Weights of a small transformer language model: a variant of Muon for these matrices.
MLP neurons of a small language model. Each row is named by its layer, matrix (gate and up: input weights) and neuron, and shows model dimensions 96-159. Each number is 128 + 32 x the weight over its row's rms, rounded and kept within 0 to 255. A neuron's up and down rows have the sign that makes its largest values positive.
After each neuron's rows, "fires on" lists the tokens most often at its 100 highest values on Wikipedia text that the model never trained on.

L10.gate161 [107 106 138 171 144  86 112 142 161  84  69  70 138 130 155 184 160 133  96 121 147 189  57 166 173 202 134 102 116  68 155 112  94 162  98  93  76 155 110 150 131  62 140 162 132 151 186  74  88 165 119 151 142 123 113  90 152 117 137 147  90 122  99 108]
L10.up161 [169 169 161 120 173 146  99 122 124 154 127  87 128 131 134 101  96  83  96 132  96  84 113 142 188 127 121 126 111 153 143  87 170 178 102 163 151 175 140 138 118 138 138 118 106 107 123 126 142 160 151 110 180 149  85 119 128 139  80 112 150 119 101 136]
fires on: ",", " that", "g", " do", " identified", " to"

L3.gate404 [ 86 109 112  92 144 116 106 131 199  96 133 142 139 109 104 134  84  87 101 126  97 150 123  80 111  82 158  98 136  88  98 110 152 148 137 110 129 183  82 167 160  87 140 108 140 129 110 122 151 123  72  48 160 114 127 120 140 123 135 117 136 132 173 147]
L3.up404 [ 91 104  98 144 143 140 103 116 185  93 134 146 196 127 131 133 141 101 152 144  75 147 104 124  88   6 100 137 129 121 140 156 146 142  36 121 111 132 126 126 186 106 162 190 147  80 104  57 158 140 138  74 126 149  94 112 179 114 105 105 121 139  85 101]
fires on: " New", " Hard", " draw", " spoke", "New"

L3.gate218 [153 159 105 101 129 130  88 114 165  85 132 105 137 161 143 119 176 137 134  93 147  96 109 145  46 155 139 109 138 123 166 122  89  82 193 177 135 136 140 124 157 120  88 141 218 108  96 156  84 152 155 119 158  99 132 127 100 126  89 127 131 157 135 111]
L3.up218 [212 121 106 123 162 108 214 108 167 117  83 111 144 151 127 116 148 110 179  94 111 114  84 164  47 189  91 136  76 116 162 103  80 136 114 156 124 133 136 145  80 106 101 123 170 173 110 132  44 147 122  61 154 114 111 145  66 146  69 121 112 107  94 127]
fires on: ".", "d", "ed"

L10.gate351 [116 170 152  74 132 100 116 163 115 119 123 102 100 119 110 123 151 120 145  95 109  87 112 138 131 165 113 122 139  84 118 142 118 204 105 169  79 124  83 101  77 114 102 114 129 127 114 143 103 124 161 124 147 126 176 121 147 126 103  85 147 152 154  97]
L10.up351 [124 135 119  95  84 139 143  91 151 129 158 135 100 107 152 134 121  56  69 142 138 128 108 125 111 160 125 106  62  85 126 170 104 132 126 136 120 123 168  85 123 180 203 153 153 165 159 140 165 106 177 155  83 137 128 158 143 138  96 123  99 121 166 128]
fires on: "s", " the", " a", " A", " an"

L13.gate333 [117 158 144  87 113 122 162  66 133 130 127 164  80 135  52 161 124  77 155 127 171 175 158 175  80  94 147 188 145 130 102 104 106 182 123 117 135 146 154  91 103 114 115 142 153 146 117 122 135 112 145 177  80 173 105  80 113 112 116 162 135 147  87 139]
L13.up333 [128  72 146 124 143  83 165 111  88 142 115 124 127 187 150 132 126 110  89 118  90 103 114 154 168 105 162 171 138 176 135 137 137 140 133  66 118 158 162 154 115 119 147  50  95 102 130 147 159 117 102 150 138 135 104 116 115 145  77 118  56 102  95 121]
fires on: " was", " on", " at", " as"

L10.gate181 [101 132 141 133 147 156  83 151 151  91  88  95 133 104 136 152  95 164 104 162  86 167 153 170 142  77 123 145 146 118  78 140 112  77 129 108 118 163 122 116 169 130 122 163 151 132 190 113 153 135  57  79 107  89 128 113 139 146  91 165 131 152 155 134]
L10.up181 [100 147 128 122 122 124 132 109  72 109 134 130 152 134 176 141 140 107 138 112 191 131 168 130 152 107 136 110 172 169  95 125 125 143 121  26 139 150 126 155 105  91 133 131 160  93 122 143 129  83 155 133  94 167 141 131  74 126 157 118 177 137 188 144]
fires on: " (", " |", "-", " •", ":", " under"

L10.gate114 [110 106 179 130 146 167 164  60  88 158 116 185  88 180 101 110 106 195  83 153 141 153 102 108  93 121  61 157  98 129 128 155 127 138 130 117 142 103 173  69 178  98  93  87 178 161 136 124 141 103 144 131 142 103 127 120  77 135 129  87  38 175 229  84]
L10.up114 [142 116 150  61  78 141 107 128 148 128  93 147 127  97 116  87 108 137  97  99 137 124 137 164 116 121  49 103 135 158 163 146 111 138 110 138 105 123 111  97  98 141 118 144 207  81 131 127 132 108 134 200 159 132 146 193  79 135 140 125 132 152 122 137]
fires on: " =", " |", " the", ";", "s"

L13.gate65 [129 128 147 127 141 164 154 112 138 127 117  76  87 136 150 175 175 144 136 146 125 144  94 164 112 178 138 133 136 120  96 115 104 186 175 111 149 124 118 109 143 105  90 158 163 128 120 202 109 154 133 135 153 117 112 165 147 151  51 102 149 127 104  88]
L13.up65 [115 114 134 142 105  98 182 136 119 121 122 148 139 140 148 156 113 127 186 134 143 162  85 126  84  99 131 113 136 139 147 158 142  57 162 157  90 164 123  88 133 112 115 152 178  98 103 120 146  90 104  82 126  69 144 150 116 132 149 149 133  87 155  73]
fires on: ".", ","

L4.gate414 [149 176  88 152 163 132  96  97 147 106 189 112  68 131  84 104  92 119 133 134 125 118  90 142 113 145  62  85 141 157 139 159 157 113 178 167 154 154 136  99 133 145 101 164 119 136 128  82 136 107 134 145 104  93 213 134 136 137  97 131 110  92 131 122]
L4.up414 [184 164 135 151 159  97 131 156 136  88 134 187 102 160 137 125 149 101  76 141 230 104 131 124 139  66  93  71 142  69  92 128  90 123 144 139 126 166 101 119 118 156 113 148 230 137 181 119 108 143 138  95 129  79 150 145 125 174 146 120 186 132 162 150]
fires on: "s", "al", " States", " top", " were"

L3.gate247 [ 78 179 138 139 119 132 135 100 166 132 111 167 120 125 140 127 196  98  77 144 154  84  89 122  79  80 111 186 117 115 155 128 131 123  67 173  91 117 145  98 140 157  86 138 153 126 156 120 157 166 114 134 143 147 119 146 129 165 118 142  67 120 100  65]
L3.up247 [135 119  99 166 108  98 114  73 139 180  90 118  89 129  94 155 128 163 133 120  90  84 125  95  67 113 133 128 151 144  90 175 138 167 111 131  99  77 151  56 149 118 117 136 133 158 134  89 207 123  49 144  60 117 157  54 103 164 119 135 103 103  98 127]
fires on: "s", " her", " their", "=", " Country", " of"

L4.gate281 [135 127 129 211 164  79  85 152 130 166 142 110  79 136 126 119 130  95 120 184 115  89 141  69 129  83 127 122 151 116 176 137 162 107 116  84 131 125 124 105 154 114 122 168  74  93 132 174 120  90 114 147 136 142 184 113 155 150 181 127  47 146 143 147]
L4.up281 [122 127 109 132 130 120 101 136 125 132  85 161 133 204 107  68 123 130 108 109 160 148 145  54 119 143 101 134 170 118 154 196 116 103 134 130 170 144 111 146  78 158 107 135  87 166 100 165 100 154 175 198 129  96  49 118 165 103 104 113  69 163 112 155]
fires on: " as", "s", " place", "es", "e", "bs"

L5.gate373 [206 110 141 150 144 154 107 190 122  99 133 119 100 148  63  95 145 123 127 137 157 119 164 143  74 125 127 143 143 164 140 136 125 115  75  35 133 147 165  86 106 104 105 118  61  83 156 144 131 140 158 190 184 150 127 183 181 171  88 125 191 149 105 154]
L5.up373 [110 122 160 128 105  94 128 129  94  98 143 115  99 135  82  90 141 116 104 102 151  86  94 134 171  92  98 127 216 100 145  88 106 116  61  63  99 117  63 147 155 116 120 144 118 145 218  92 112 141 118 156 109 141 136  99  91 121 150 147 152 141 203 148]
fires on: "'", "e", "es", "ic"

L4.gate325 [157 137 138 140 165  48 129 170 141 135 147 109 125 129 149 101 168 173 122  82 121 123  99 151  83 172 149 144 117 105  64  73 209 118 140 110 145  80 100 131 158 147 143 166 160 148 142  93 145 138 159 145 159  42  97 142 142 159  82  74 157  94  91 160]
L4.up325 [135 149  89  92 154 159 121 131 119 180 138 123  92 130 110 119 118 170 145 144 133 120 132 233 102 141 172 104 154 122 129 174 143  96  65 105 114  75 120 134 115  72 132  87  99 162 127  85 174 164 125 146  86 122 131  72 142 136 141 120 143 142  54  68]
fires on: "er", "=", "c", "en"

L13.gate291 [162 161 192 125 109 152  62 140 192 150 163 116 126 111 160 118 161 147 135 150 149 100 140 126 149 140 146 107 129 152 118 123 152 126 158 174 155  97 113 169 179 124 100 117  74  94 100 139 131 152 102 130 131 122 176  68  65 193 149  79 138  85 142 155]
L13.up291 [ 68 116 129 172  94  96 150  48  74 115 182 151 195  98 107 159 128 155 114  68 173 217 132 123 146 168 169 158 168 136 136 138  98 132 153  62 109 162  69 120 146 134 124  59 172 175 204 156 125 102 141 111 123 129 139 126 137  92 125  55 121 141  84 144]
fires on: "=", ",", ".", "W"

L6.gate286 [105 128 141  62 158 107 148  91 183 124 177  95 115 165 187  93 139 125  91 170 120 198 102 177 151 141  66 196 126 122 150 118 119 158  84  79 122  66  85 108 109 115 119  81 175 154 134  91 117  99 109 131 140 129 161 121 119 137 163  92 133  87 119 144]
L6.up286 [156  78 114 181 156 123 179 126 112  94 136 140  85  84 140 110 173 103 120 141 169 126 168 138 191 143 127 140  92 102 141 134 170 125 124 172 135  76  96 163 133 122 166 144 182 194 197 173 170 113 158 204 120 136 138 131 139 119 125  80 190 111 115 137]
fires on: "\n", " then", "\n\n", "=", "ally", "ly"

L5.gate49 [142 110  98 135 130 122  78 141 148 150 126  76 153 156 161  60 108 138 127 176 135  82 167 104  86 136  79 141 117  93 157 142 117 173 109  96 113 139  76 124 103 148 144 160  90  94 101 218 156 147 138 104 145  95 141 142 165  95 134 138 144 137 103  79]
L5.up49 [ 71 104 178 122 103  92 143 140 154  97 166 153  75 120  94 111  96 113 157  81 183 109 107 189 167 188 138 142 108 147 201 174 103 131 114 115 136 124 128  86 112 112  98 147 152  63 188 129 112 188  86 117 178 136 142 118  73 149 122 159 170 122 168 137]
fires on: "e", "ent", "es", "ion", "er"

L3.gate94 [124 141 142  60 144  77  68 120 119 109 137 221 176 117 129 156  98 186 116  90 158 129 123 127 137 189 121 156 124 122 130 184  96 149  79 107 148 168 119  87 121 159 100 158 168  87 142 130 114 125  72 130 145  90 118 172  56 143 142 120  92 117 141 132]
L3.up94 [130 139 146  95 104  87 128 134 106 120 109 147 121 125 143 174 112 147 136 128 161 144 137 123 118 158 168 119 112 181 119 133 197  93  92 151 149 139 148 115 137 143 121 115 144  56 169 207 139  88 102 122 111  89 170 143 117 194 107 171 149 115 132  49]
fires on: ";", " |", ".", "is", "s", "um"

L4.gate204 [151 110 104 105 106 128 139 133  85 132 161 164 164 128  72 134 105 145 122 182 187  93 172 121 103 186 118 136 151 121 129 118  98 117 145 129 186 144 127 116  20  93 126 135 101 110  85 111 111 178 169 126 134  63 146 127 144 201 148  76 180 162 135 134]
L4.up204 [149 148  60 177  85  95 156 150 201 190 146 128 129 159 107 126 119  85 118 100 153  98 111 152 132 153 151 169 121 149  90 150  62 119 148 109 175 116 142  89  46 117  98  43 153 166 131 142  74 139 170 117 167 112  82 126 148 145 124  84 128 158  97  79]
fires on: "on", "to", "ul", "ale"

L5.gate234 [105 104 136 176 136 118 133 123 138 154 106 121  74 152 156 173 197 137 147 149 115 217 162 181 109 119  93 166 169 148 136 128 174  81 152  82 117 127 110 116  77 139  87 129  65  75 122 122 134 149 136 107 101  86 140 153 109 143 151 127 107 113 124 140]
L5.up234 [116 177  90 134 121 106  65  87  83 124 136 135 132 168 202 135  79 174  96 158 160 131 136  89  84 165 145 111 157 132 120 135 149 105 160 132 136 101 122 152 160 164 125 187 170 144  97  94 110 176 138 181  57 107  67  73  89 131 147 108 109 153 119  80]
fires on: ";", "'", "es", " &", "e", " |"

L4.gate23 [136 148 101 103 196 109 151  96 124 102 147 117  79 148 162 164 121 143 162 139 172  73  78 125 138 141  98 114  90 102 112 155 179 125 106  91 193 139 135 119 121  39 113 138 154  89 120  79 122 100 110 112 128  78 165 143  67 104 120 111 115 127 133 114]
L4.up23 [155  62 154  95 177 162 128 166 115 114  86 145 110 135 162 139  92 114 165 148 143 194 109 148 111 162 140  43 162 124 146 107 133 125 139 170 117 122 110  80 103 191  93 156 214  71 140 112 111 152 120 135 143  74 118 161  88 145 104 178 160 165 184  82]
fires on: "s"

L5.gate65 [106 175  57 141 169 161 171 102 134 100 115 126 100 130  87 100 104 107 104 121 124  92 101 116 137 177 137 101 119 152 137 103 102 131 140 113 112 118 165 122 124 110 140 152  98 123 101 102 168  78  84 142 181 174 109 104  65 154  84 156  85  99 154 131]
L5.up65 [ 88 136 164 193 164  72  52 136 107 140 105 101 114  97 131 141 138 158 112 141 132 143 153 193 152 131  77 105 161 134  76 153  88 164 188 105 127 194  98 181 111 147 102 133 148 100 122 110 180 130 139  89 128 153 108 192 175  67  74 116 197 143 152 117]
fires on: "\n", ",", "is", " |"

L5.gate297 [143 132 178  82 144  91 125 128 173 121 128 147 186 203 125 108 115  81  84 109 146 154 112 102  84 127 136 143  91 116 136 139 120 155 176 118 150 164  83  97 132 152 154 196 118 130 140 138 152 133  75  62 116 107 120 129 130 102 162 195  54 137 140  83]
L5.up297 [ 94  56 151 174 180  69 108 126 108 140  87 153 157 185 108 171 129 136 151 163 151 117  69 173 112  95 148 130 118 108 162 160  93 140 145 166  94 171  86 140 189 139 167 148 121 147 155 161 154 124  89 143 133 178 144 142 153  87 160 180  94 117 115  98]
fires on: "\n", " 18", ","

L10.gate65 [174 127 160 122  92 120 125 100 126  73  83 149 117 152 142 116 112 104 139 131 167 204 142 123 112 154 109 139 115 134  96 115 129 129 129  98 156 163 118 167 193 138 102 125 150 127 141  71 111 194 112 157 159 180 153 125 128 139 117 171  95 126 111 124]
L10.up65 [ 65 154 182 139  58 111 151 174 128 120 170 138 153  85 174 152 147 125 110  67 157 165 114 184 139 134 101 183 137 184 133 163 129 174 150 125 158  74 168 173 102  80 134  84 103 149 146 164 103 121 113  80 115 128 183 117 134 116 150  88  75 114 107 152]
fires on: ","

L10.gate51 [101 137  87 126 105 155 123 130  97  82  96  96 132 145 137 148 112  94 125 129 165 119 136  79 138 148  70  42  66 121 138 101 115 165  98 139 136 149  90 102 113  86 134 147 109 122 174 119 151 112 111 215 164 163 115 107 139  89 156  80  58 141 124 123]
L10.up51 [101 111  65 126 147  91 103 155 122 104 155 175 152 191 213 163 102 113 129 155 148 131  82 118 148 136  67 108 147 116  73 143 127  96 179  94 125 135 203 139  57 193 109 168 152 157  90  72 117 119 176  55 111  57 135 130 156  87 144 142 103 137 100 128]
fires on: " and", ",", " ("

L2.gate232 [ 79 106 107 110 151  73 170 164  83 111 147 151 131 127 132 177  94 162 171 161 124 132 106  77 105 160 122 104 102 140  42 143 191 166  64 140 120 174 198 137 107 126  67 161 137 100 192 159 103  88 152 119 166  88  95 152 105 162  87 204 149 117 107 100]
L2.up232 [102 135 103 111 135  46 167 135  77  75  90 146 131 113 176 206  91 121 174 160 122 146 112 113  54 147 108 127 128 119 103 184 160 160  67 161 111 162 152 153 117 161  58 145 183 160 163 176  99  67 166 134 146  95  93 185 139 165  82 144 132  76 114  92]
fires on: "s", " get", "ing", "igan", " flu"

L10.gate208 [113 142  98 140 128 111 139 156 172 187 108 106 107 145 139  54 114 141 160 160 136 134 123 156 130 142 148 106 129 101 122 194 104 161 142 164 132 127  95 121 126 191 132 164 100 121 147 155 156 139 126 107 136 162  73  50 185  55 109 147 131 140 173  76]
L10.up208 [130  87 148 175  50 177 135  63 151  99 118 139 171 152  90 165 122  98 156  92 215 139 128 146  87 166  84  97 126 108 158 152 131 104 186 186  74 155 130 162 142 142 122 108 193 157 158 101 101 155  79 143 167  86 167 156 137 151  95  71 155 137  92 103]
fires on: ",", "t", " a"

L10.gate333 [136 158 135 114 130 135 122 124 161  64 157 139 183 140 118  97 147 111 137 173 117 134 192 138 147 156 140 114  66 108  94 162 135  95 208 142 120 118  87 109 142 129 115 210 155 142 136 154 168 158 113  71 121 158  98  90 103 110  75  95 169 145 130  84]
L10.up333 [132 151  84 124  94 162  98 137 190 149 143 151 136 111 125 100 125 148 142 162  59 123  86 164 100 173 117 119 127 112 131 143 110 111 249 106 140 174  53  98 148 148 152 107  99 150 149 137 208 164  66  99 137 106 110 133 110  95 111 125  88 153 133  86]
fires on: ","

L10.gate337 [169 110 173  63 172 121  93 146 130  97 162  80  94 147  84 134 169 161  78 132  86 106 175 159 114 123 146 113  82 109 128 124  69 102 152 132  86 141  58 130 103 143 136 130 124  73 152 181 121 114 108 143 134  69 158 142 131 110 124 200 119 136 152 104]
L10.up337 [ 96 155 127  91 166 120 105 136  80 143 114 168 179 160  99 148  80  80  82 115 145  72 130 128 163  91 124 156 164  78  35 193  97  83 161  88 102  94 156  93 114 130 119  80 179  94 116 101  91 118 175 148 144  92 167 123 141 138 128 107 122 118 167 119]
fires on: "-"

L8.gate346 [ 87 139 129 141 135 120 146 142 123 104  69  89 150 130  97 110 157  86 150 124  98  85 169 117 101  77  43 140 178 112 134 101 138 136 125  95  97 163 118 173 116 124 120 134 128 133  99 155  88  80 177 103 104 149 142  96  94 155 161 156 117 141 135 102]
L8.up346 [134 163  82 202  76 222 116 116 132 114 181 156 131 107 147  73 107 146 107 107 137 120 144 172 131 162  62 128 120 157  89 117  81 178 173 131 123 129 143 135  55 166 119  87 162 157  74 161  92  78 130 153 154 109 113  81 128 112 152 177 119  84 150 143]
fires on: ",", "/", ".", " when", "w", " in"

L13.gate355 [132  96 189 143 144  93 131 135  82  98 110  57  48 177  96 151 175 129 118  37 143 123 114  36 103 111 122 162 121 111 140 153 174  95 129 132 127 135  42 154 115 134 126 114 135 112  94 107 141 134 130 171 123 108 138  92  99  92 110  78 134  81 106 147]
L13.up355 [142 153 129 154 152 115  90 117 128 104 129  70  93 138 133 215 148 151 138  57 153  99 103 101  74 121  76 117 120 108 119  29 104 124 153 110 112 130  84 125 108 103 121 172 102  88 115 155  77 143 132 164  70  91 105  95  98 104 111  74 134  92 140 153]
fires on: "t", "k", " S", " L", "s", " Tr"

L5.gate348 [105 142 115 108 168 172 202 132 131 150  92 113 141 121 184 143 107 154 127 131 114 117 127 123 155 159   3 115 115 104 162 158 120 155 196 110  91 168 174 172 140 160 195 131  64 205 147 153 136 124  89 170 183 166 120 116 154 118 165 150 143 101 147  89]
L5.up348 [122 116 154 155 141 130 147 138 167 155 203 128 111 137 128 110 126 120 113 101 165 120 135 128 108 153  68 132 115 109 124 148 134 145 194 114  89 209  93 173  99 165 128  86 107 158  61 142 164 106 121  95 146 109 108 135 114  70 146 128 170  91  95 106]
fires on: ","

L5.gate384 [118 124 135 101 171  97 133 104  94 121 128  97 113 157 175 115 169  93 125  83 100  76  92 123  83 152 137 108 171 123 129  63 146 131 174 113 113 102 163 177 139 137  72 150 148  99 108 161 132 132 143 151 158  33 104 154 101 185 118 148 157  99 138  89]
L5.up384 [141  94 134 117 145  90 133 116 153 150 202  88 136 147  89 113 116  92 118 112 118 139  91 121  76 176 111  71 159  94 128 111 160 164 129 122 105 125 136 138 126  75 133 129  63 105 116  92 139 123 113 152 154 102 159  98 129 136 154 131 126 107 112 145]
fires on: "g", "E", ".", "i", "les", " &"

L11.gate95 [ 95 112 113 207  94  80 125 133 118 161 123 104 116 122  92 183 105 146 127 115 151 165  88 115 103 146 126 103 113  76  83 117 105 119 174 107 112 112 152 139 128 147 152  61 179  95 117  46 145 160 142 138 106 139 151 149 113 168 146 154  78 153 102 138]
L11.up95 [149 173 162 104  80 101 124 160 144 113 135 118 128 133 146 147 147 163 123 135 159 135 106 126 150 178 122 143  67 112 125 155 126 178 131 169  89 140 165 137 209  89 148 139  88  91 153 108  41 143  75 188  91 160 168  96 115 160 102 124 136 102  69 152]
fires on: ",", "c"

L4.gate4 [113  39 134 161 159  94  68 106  48 191 143 153 113 148 140 165 118 108 144 103 114  96 148 136 118 114  55 131 177 140  95 185 120 193 107  98 125 134 132 138 108 120 151 194 129 130 132 164 166  97  76 117 166 117 177 164 126 138  96 208 125 127  97 130]
L4.up4 [146 106 117  82 182 161 113 144  52 134 127  90  44 116 171 164  57  99 126  71 146 130 132  89 118 217  81  47 152  81  62 113 113 143  95 159 174 107 135 114 134 106 137 117 106 172 131 114 138 132  74 124 113 103 123 149 122 164  93 172 146 123 153  90]
fires on: "\n", "s"

L6.gate182 [125 129 118 161 162 102 105 120 141  93 122 114 182 117 168  85 157 113 125 124 185 134  87  76 106 135 165 171 154  82 138 115 104 139  91 145  93 166  87 138 154 119 153  99 136  91 127  76  56 122 164  90 136 150 172 127 104 104 156 126 109 117 119 148]
L6.up182 [134  61 121 181 150 159 104  86 125  88  69  97 145 104 150 158 152 134 106 153 193  75 118 147 155 128  83 144 127 108 194  92 158 157 126  84  93 165  69 136 174 139 135 163 101 115 154 103 121 142 175 115 119 138 123  84 106 109 127 135 147 178  94 115]
fires on: " that", " to", " about", "name"

L8.gate112 [108 121 133  79 106 169 131  63 111 154 121 116 123 181 149  83 132 120 119 138 159 132 119 104 107 203 130  97 200  70  94 165 133  77 169 119  99 159 129 111 130 156 129  90 161 129 115 133  97  93 140 156  98 154 119  90 127 145 164  77  86 135 138 139]
L8.up112 [157  80 130 155 155 128 142 166  98 141  94 157 120  95 139 125 130  87 110 191 149 138  92 178 101 181 130 144 134 106  95 180 191 124 146 126 158  96  86 178  97 181  93 118 152 134 142 218 130  87 144 133 148 156 161 125 140 115 103 114 107 160  76  89]
fires on: "\n\n", "=", "."

L13.gate446 [170  77 132 184 115 202  72  97 131 130 168 140 136 120 115  97  82 113 117 122 170  93 163 164 159 192 172 146 143 103 120 116 154 173 141 103 111 127 126 118 146 132 142  88 135 161 102 145 152 134  80  92 172 133 137  84 118 153 110 156 169  98  75 160]
L13.up446 [ 75 142  88 183 144 150  61  48 107 165 127 118  84  91 155 150 153 197 125 148  96 176 170 158  99 164 154 236 119 112 104 104 177 185 119  91 124 126 158  99 124 161 142 133 114 153 100 158 119 119 113 142 118 154 153  92 135 109 128 136 164 124 128 142]
fires on: ".", " the", "=", " It"

L13.gate75 [ 90 141  98 147  75 125 154  79 161  91 178 121  87 183 127 186 180 189  54 225 119 135  99 137 157 126 137 119 110 138 116 119 104 186 137 191 108 121 129 113 155 195 163 164 166 193  80 151  92 107 111 116 133 134 152 128 120 121 117 107  69  98 112  97]
L13.up75 [164 131 150 133 115 119 124 118 129  90 156  84 110 159 121 140 121 126 164 202  71 116 153  85  93 115 162  92 115 169  76 144  59 119 108 166 110 105 120 180 117 184 109 119 110 145 109  67 146  85 128 166 140 150 109 117 111 141 194 102 124  91 150  49]
fires on: " |", " (", "\n\n", " stra"

L10.gate331 [130 112 117 135  59 103 109 149 160 145  89 120 125 109 165 146 149  63 151 134 110 151  68 136 106 132 113  49 136 158 103 151 122 137 150 116 154 153 150 159 107 150 131 197 127  82 154 107  51 134 145 121 111 169 165  87  98  91 134 137 122 147 150  81]
L10.up331 [146 200 154 160  82 145 126 168 151 125  45 139 116  86 135 151  96  91 115 138 148 155 176 141 105  93 115 167 130 101 114 148 149 144 130 133 132 179 181 164 166 146 144  55 147  96 204 121 114  98 103 121 123 170 118  77 140 167 137  83 135 140 159 142]
fires on: " to", " could"

L4.gate22 [133 149 141 109 159 190 143 127 125  79 122 118  68 122 168 187  88 114 123 120 200 145 123 128 103 126 145  95 124  62 112 156  63 139 130 115 133 117  87 116 127 107 131  81 125 188 187 107 176 123 141 164 143 115 116 150 111 109 101 156  40 105  90 121]
L4.up22 [124 158  83 123 126 147 130 121  83 119 125 160  75 166 120 159 144 123 126 101 218 146 158  78 189 105  89 163 166 135 194  96  67 172 118  96  97  91 101 148 157 104 123 129 129 157 186 113 165  96 102 125 151 103 170 126  66 111 169 148 126 130 130 150]
fires on: " |", "ess", "ta", "ny", ":", " cap"

L11.gate123 [108 136 196 173 150 111 158 142 186 129  49 107  99 128 112 200 137  80 121 155 104 109 172 102 123 186 133 139  91 152 129 137 120 142 180 106 180 104 182 169  82  72 149  93 151 127 149 106 124 183 105 127 116 140  90 160  86 105 120  85 155 130 145  77]
L11.up123 [146 103 187 140 138  98 156 172 109 114 115 127 153 112 147 160 128 133 139 160 135 114 177 114 207 156  80  92 110 107 100 185  87 113 142 138 164 172 123 160  90 119 168 100 144 163 133  68 114 152 119 116 107 183  95  75 136 122 100 153 141 163  77 118]
fires on: " to", " could", " not", " would", " also", " will"

L10.gate428 [117  92 106 112 177 140 140 120 180 115 105  92 140 117 115 139 124 105 133  43 140 184 137 119  79 117  90 170  92 146  93 128 122  82 113  97 128  15 126 168 105 102 149 123 137 162 152 147 147  94 130  58 142 103 159  92 167 168 105 139 116 163 133 150]
L10.up428 [163 111  81 138 104 171 144 112 148  95 126 146 144  67 178 189  51  73 104 120 119 116 146  85 156 132 122  99 123 137  43 142 129 116 193  80 119 120 178 121 116 114 119  60 210 146 159 115  56  83 192 110 122 165 180 117 153 112 134 119 173 169 146 144]
fires on: "-", " /", "|"

L13.gate125 [118 174 181 168 103  64 113 203 156 147 140 118 127 121 144 191  93 122 151 136  96 138  97 128  59 158 105 107 105  88 122 141 110  94  99 133 154 169 183 138  92 111  78 111 184 115 124 155  70 137  74 122 175 121 179 108  80 135  95 153 111 203 157 105]
L13.up125 [157  54 117 109 111  98 141 160  97 144 109 126 101 130 189 101  96 119 150 140  99 173 156 160 145 106 151 123 126 130 110 136 122 152  78 167 155  97 149 188 122 123 123 125 155 111 170 152 111 193 181 145 142 134 168  97 160 105  78  41 138 116 115 104]
fires on: " to", " was", " of", " being", " were", " been"

L3.gate87 [124 128 128 126 107 106  69 132 159 119  95  89 114 175 142 111 134  96 102 101  64  85 114 107  35  92  49  71 139 182 133 147 160 164 121  74 165  73  84 139 124 134 131  95 133 175 125  62 100 128 100 120 101 159 176  59 134 128 163 122 147 155  98  95]
L3.up87 [138  87 175 118 119 142  96 111 145 127  90 124 149 142  90 144 128 100 162 109  58  79 124 106  81 107  76  98 166 174 113 166 162 143  82 105 155  58  93 146 149 104 219 103  99 157  99  75 122 130 100 138  63 174 168  39 153 144 174 136 104 144  83 109]
fires on: " |", "=", " what", "s", "T", " plays"

L11.gate159 [ 94 143 135 128 109 112  86 155 172 136 125 127 173  72 206 110 102 117  99 145 125 143 134 134 166 150 135 135 120 173 144 100 122 133 157 138 154 133 125 147  94 122 165 147 216 156 173 123 101  95 204 146 109 183 185 140 107  63 114 137 116 117 137 142]
L11.up159 [131 134 135 110  56 105  67 141 182 159 147 104 144 111 181 132 102 141 152 159 136 194 115 138 151 149  97 161  91  66  80 169 124 137 139 131 171 147 148 109 115 127 129  98 212 111 132 147 106  94 111 168 125 169 104 174 130  56 102 109 150 208 141  96]
fires on: " to", " be", " make", " should", " cannot", " take"